{"head_dim": 64, "norm_place": "pre", "positions": "rope", "qk_norm": true, "attn_scale": 0.148, "bias": "none", "tie_embeddings": false, "parallel_block": false, "extras": ["capped logits"], "init_std_qkv": 0.0274, "init_std_down": 0.0, "lr_head": 0.00528, "schedule": "cos", "final_lr_fraction": 0.03, "dataset": "wikipedia_en"}
MLP neurons of a small language model. Each row is named by its layer, matrix (gate and up: input weights; down: output weights) and neuron, and shows model dimensions 0-223. Each number is 128 + 24 x the weight over its row's rms, rounded and kept within 0 to 255. Numbers have three digits each. A neuron's up and down rows have the sign that makes its largest values positive.
After each neuron's rows, "fires before" lists the tokens most often just after its 100 highest values on Wikipedia text that the model never trained on.

L2.gate282:141028123118113123178123132139134127129133164127131125128116127114136164166141149121151123112059178172116113098142169101135131179150122097104139128145097134128096105144082135124121135164148104111127086124130114107116126123152146098106121123105092162140160068147087089143127164136088116147105113113089124111132142138130134165109162123129209116179144109118149149154109111130095122151163107073140140118144119109167123147167143199079106139129136124125116170134122126126140121125119159133113142125131128140161131085130128138149123143156129108105153100129147160126142152109100162134124136114129095144094156182138135157104145101114122120133145126131143141113134127136117108136138
L2.up282:117100116132153150112141089117135142128109160145093118137141134116109148140126116132102157111098125154118141128151171157153117133167091117186128103133116108139143109142173105145070135126131122152130134152135159133161146168126137148128129119115140149147154105169153120181143147123127117160082111131120146116119121122090120168127114149136154184129140118141174132137170141145139101103147148108138126140126103135147109126145143087094102147120114129169102119194168092166126157130151124084114154119135159182097142127091133137145095173186118157149142094126154164114142120118077141092104153081123092139161157133140074125130169117147140101096107165136141134087112128150101099113131
L2.down282:129163124145145109126103075137106132136152175152142166173124113128176154119133103135168117136126158184149125135120146132121155171151150103090123132106099127133082171114120135130085148170171131141113104139117083119127125101102118092120119142100128105161136129144136172162103138133093117120099131168161146118160123152063095120105138139109173117121093141156164138113143150171113159143158132117106134100114135114123116090104146162108141136131123127167112143154143104135098098122124143059099169103129119118155143143167142130129126133188097144144118135127097119128149131116119177138127110050133127114133162134144145111119133134165099134127117142133134124125096123147170113130072
fires before: "ican ", "ic", "e ", "ic ", "at", "k"

L9.gate108:131165158125110147112187147100151104100095137107188074126126115116107135112123165128105157161142160096093145130101126115121152148086128117159147085123153137124147128129122083121105100147126100096124150098117164134123175138144135105113108138119111090164118106112133142163139104089123094136114147112121113118122108105118136167087131098110190119099109154113086140121116170118127167142155130115105141123127121106096114099151145121122145104119187145112158141113106133128048126178140098134153157129121131121171130130123089114093113096132114135132155129144123155132121117114114124172141092187122172135073132136135133130145116110123097114125124099179120131151109161153117157093116
L9.up108:128074133163118126117130099103140098107171151185133108162168124123113103113129176142134108079100154167121126121135120086111146191078144102111114140120155129125142137108090142107139136115145086060140149126130179104168102132142117135116126121134187160124169127147168112109065144115128110163125129157105103135094101124118157132122081102141083119120115102111118175100122153112128116147150130128095147120093141117121135126136149139111081113146148140150120165107116132139166138121103132143109169119100093134173132136125088095167119110153149136125188121131142145109103170148141095152143123131112154095130128110121143160174124136149142120106139138141134136155096132148101126118127
L9.down108:142114089128168120147111143093114099183130114128156106122127107114108090146152139131124112103144157142137131152129095139090139121095148092098101083140140098095120123094102100130131091111176119155127140155119159118157111148105171118114110061093138126081136173203138104164068138155168156133103133108123123132098137128139157088148182127165161141147127118157146095086130135129127109139124152093088106151137151180167129158117103118089128160125137169130135147144088142145148148118138139157143171140131137141124116135158133132121126127137160136118110159143121133099125111146136114135141103106112113136153128126131145079124098151125135121098135106053111129140161115118145138151093
fires before: "al ", "l", "it", "al", "ment ", "un"

L9.gate158:105110072105102128111129151142099142108108108114128067135112106130163093163127118145161131132149087120135114112150156121082144106069178120140137122103144114131127158112115100122097090077121104081115133140126104118187134130091158116128157105130139130114144114116135150132161170157142103142113120105126152148117103125151103139133121142144154131148151074127065162104104139142111114100137170194136105124129136162129141160113135118082151142166120188139136135142116129125090140105106136141100132115122115148111115134088115159144111088107121104132156158125114137087113152122086120077124132134152127136128125106141115115133155093132084109144102141150150150084113063137112122168156
L9.up158:133128113147127126123101122112168100158117105105112159141135119148121083168166116112096108168075126144113175100119116162145115134110128147127141127135112120123157154080140086129149115190157127139133117154147138107114162139115135150136128131115093148127107113122128143093093152135081206131140109114131169106125118130154170121092101131142148121112125142185131133133125111113152128113146089118148139126146134165169151134077106142129178148133121121152087149133079102152092135138124089152130151141135110141120150170105124136083081136112160109126092128105083167127075089103126133131132150104147130158108155115097125092119105155135176087127120122132150139105153173108123116172121
L9.down158:144127134126158156140150149125120129156143108115128122100144138177113168163160107141143119143130131150106094107141089155123173185102074120199153106154090099113167101134153101130136132138121172122099093121087138094131145111142094152095164140115163155113145132133127202146136102147152150123170146123151133131104108148091140155135129145157166113136212132088116123135084093129123134111110118128127128106153119127102138112134114120150143166161145143121100144134148102181158144124157111130147135149119119158156145141122115118126124124141094134113119110167107176114156151090134115108151147124165146074145138116120093116145091133097143141138126195129109124120130110136124112152119
fires before: "8 ", "7 ", "8", "7", "6 ", "9 "

L4.gate438:082113120113127124125128074123164101097102126148152130122121140116079152107141136131114134096128131151115157111141119114184155106106083101171122099112119130117128173146095147150074115123114102113084082094125126136134112123151132143158093135161104140128116067176108134108117090135135180179140098168138109113114160154159083154145171093148058112193087093126156172116134129109138102163091140119131123113128116148155131134098133121118118148111140149106138143138105088180106108124107123104149128134127126148117119141132128137133096096131105168102143162150115104161125118145138135098103156108123142151130118165137120124133098101151111126112111164148089105147122125106110115123126
L4.up438:128146133137119115103101155133133122137166122181157164169115158114113171134145093084089111132149136183134135135134146098147106123101073110147118131106134127135158126159085100134102148107101121099132095120093101137113115132125121153172090154127135140118116125146090138113118120101095128175151090115079126116096138122175125158120159140120124152132152178153137140127112161113162108112129106161116112146126141114103100104126109140149095079093125145112145097075112165079110103179096146154154148074125109136116124115125112139086144092115136101100124118145131112182113077137119095106134131132125087157105104141083132133136106153142112130137102141108103101120123147115183163129136
L4.down438:132111100124123130117135087112125068122130061143191153119121122131091133130128115106129161138094151174135130127149125075125147111128103145089159130156131096113100138156145120150136132146136132112127120124109107126106056102164134142180115117134116149126128161142107127108077101116134122137128080108102135138106156122125119128107136102146122165141146122126132113096112149131108088134152140102158163149112084109122117145108113108116178105104121118160121119094112078113097121092149139151139073132128120154114155127116117116130102159114105143138122115148112095152126089149121093093100109108120099111059121170084157156140060119119115130129154129106152121128171141111176154088104
fires before: "en ", "ite ", "e", "at ", "it", "om "

L8.gate437:118132148180107147112148089126139127144119107166117108082136145129143120152137105119142145166117115096111162098134161121110159121124157130127123122107147136142118078164213137093141135127154108102144114131133147153128112106100170181133125127121110076119117099132127089081142116136101103094118164114158138126155188141152156116116101121168148145097130126094119108053097137095119113176114097154119138130106113177112092136117095142120161096109109131187144106105135130131143126131142100106127136110139129148115166118135119126133136139128127131129101153122130154175126138156102156077108178135119146137118103109162137131136155094126136140101140113152169128106079142101106094087109
L8.up437:138142076111158143141134137115114171129117164085120136170171152127117121111129113131110125090133132151114117085105151079128139119171143116154135102130160134085132151132126138138122167131092082138125132166120159140119150120131134109104122088130140186087129124144064139108119115109057113136102119147089129132155146124179122147133127118107060110136094114129142147151159142103141141132166125108101104133104138137117183131129132148156130117116159100119125176153133157108119123137110152154084102123120110160137165147124146123123106154109186211139137132115085097143118133135106143111115116126116144124147127116111106119082072153130143123146090080160137120134140128107114158139114
L8.down437:124133140102125122130144099121097180145115115109130149161142106124130101126132134147122081092074164143138100088131140131129140132130103135120132146097117123170166112127104150120084113093134102081101126160114105096152139149178136129090094173123111128131137133133120131097170101109156121141120142145097108105129115137162149192118116094151137156135139129103117110191142138122181123162111109126124108106152148155095138108102107098116148147074138164140112132146134134147126094159086163157066108162138129130158141093159183109090161109135122132088142116121117114133149119099123124134105162140113146165106128143125131115098108155102153169075078132120122116121083120127151097139122
fires before: "in ", "to ", "on ", "ton", "by ", "at "

L2.gate302:115087090128080133158100146128120183128106085138083122135125086130115123134177134187100133109147151141144101084142160101122129134130128137124153137118150112108094121116135170145107113146132128141126128148098103112096154145122132158108115143127085143158174113158088125043092123143171147149130110147103114123111121083107152152148120151149124138122091147095110137154136120134119135134130105127148149099101166160113119146144159135084135137114119120144138126124133103121123096098107149100159120129156130156148142149167142128099148112159135102116150106142099139117105135160061141099141100172093140125113115139177132119124109153144138099186122105126159091122085145116060146115133
L2.up302:130086135151105114137123124117139097131094118125186155158167115142096140151167111186108096096138142120133093118125158104105114144105134102108122118121123080126091132116138104112114120103131116087105124135162156166130135117081113176106116103117137144165111103131119135100191157112142171175112124094117129116135118095114141167128180138130134137116157128107133099133143120091117094131156091132155126111154142128127121138111131129130094175129098164078155162079134164096083135071134148136100117113155109123167147153145137135108102114105134155155137123138117111146115102158145141099135090098156142095101129139135123162100113108172178114129123101133164139159108135148090160159137
L2.down302:137094111154164100127164145132182177140130132113127141140183125174114140155088134121138162163103112143087111139167113147105084136139124150110098088147137105116095131142140137159113116139093134110175101120162112114176147133139146137157140143131138121087200123128136146120168101159101162113131169088133121141145104052100134130116144167134107168138176130133138129087140099110116111128129089117166135126111105116111120142117142146138144125120153124065108139110140143110079145143153131123113110127144154127104120141194162134124139159135111158155120147139162132119123149094148121140172090178132136113134152111139107113159130142168157130139131142136145103151119149101126133088111
fires before: "em", "em ", "ol", "act ", "u", "r"

L9.gate94:134118103117117100147141161112111155126133141167142130150112122117149156151119139125139179131113146132125086108149181107105075123157103120099136115156104115104118146164110105143105129140097098138110104158089143116119131120140113163143129106142094138100100123151170140156139109098140136102108115156148113134148124141096074129141170176124114165138097166106126142110084116120134123058143118149083136140118096156148168128131159142110153122166141135090103130096137131178106132139126094157113165111118094115127128113129129104142087131107117084111132134122133133094092099110128141108106107121115189149137121074100121135152141165087108085158099097135162154107118139134115151073074
L9.up94:114129126145147117113116143110141129112125117126160172145135128120123105182125139154136124112117148113143108143067143120141105104112137104153116129125118085152146087123150146094143137169122114143142096134142139105117113121149133130090100139153165138157132159151170195126170128112143143138078111117124140165130144172118125120141104114151144125138083167163126060096143125130132136117061093127096038109072151136115175168136144154123165170142119115127110136126109086138122124103154120108117128141105098133140100105089138121111128119102141132110156167079132144101122156117128096126131112150132084130131144143153149155084125136135167093118118096143144130116181117127094116130160
L9.down94:143154108108097148110129138102114113126129136135083113104112108126148188133119150136106136167078087089097080105121130128110140149096149128117173145137078147110125135171129112127069113147141117141121113127124172133138105082137081145131107070130137148150119084121092120105153167105140159146124112148094162167148108144130125119133107087137150153126056102169135114141106139122100080121158104142102116106142099143132135151126117121083136088070165104138130121128124123142130139145097105161192131154119111122154105130116177127107131111099101133115083152176151137114121116110112126143119128120132107118128169131111150164149086144126108086163113156139120118140135114136159125126125
fires before: "i ", "i", "a ", "u ", "e "

L6.gate407:130135145109114157135121131096151137095127116129140148151085165153116125101119124128137104119108110148152156119118117051095073136134120118157155127101132137163109139130104110111165088132113136152144089116155151169111102111158139087126108167117169110122125157159096136146154159136144121144081160124124117134142122114080139147140148107076150158141106102115123114147168108089135120145121139125118085151096142146114150101135124154123095163077118132166138145088105090138143113186156100157157147177154131102132151114103082125141103107080091112172092120132130165121152192125121139115128139126162147139098178142131129156070147131130115126122122123115126141125121109117140106096149
L6.up407:151141104097133089111115121111129132122134110106134152136152139170145126172106088116072110106120130096139150127126107139139126114128150152135159139103075096117115153121117087100129164161133099147145125110120164151128104126154133159100172122164098090138158127155093172126099094072133148107137133123114121111154196145135085145159150139131150146171159130101069157122127156099127139102132162121105126126110124091131148115148118149158130132087143152144145081156142136144131103122117167113122163120140152155166104107160144158126107137124127146127176142138133151143119138180121163118105080123160145111107159113158142122175134124115099160160147102102125120141125158157129190129165
L6.down407:130128125131164135134157116106141122101128105093130141123080120121125155143120118132144117147100101144183119190097154084126142122138157162140121144124091161123124152144094132099111142130107117181116143143139102104175173182150151126122132125153131137108114150071126188143115140115113130119148091186144138096154080125111138105136178123109124113136182142147112150143183137095142135084120099175119106157124098107120123146130131115121167146106161108131097162125097116136117160147121150110128133145137098127119150113123146146158113158092099138105127118133139113137131134143081169173152140107128148123138148127183145132123141156167062124125101087139143127084171136123150130128100
fires before: "e", "ic", "st", "gr", "cl", "ired "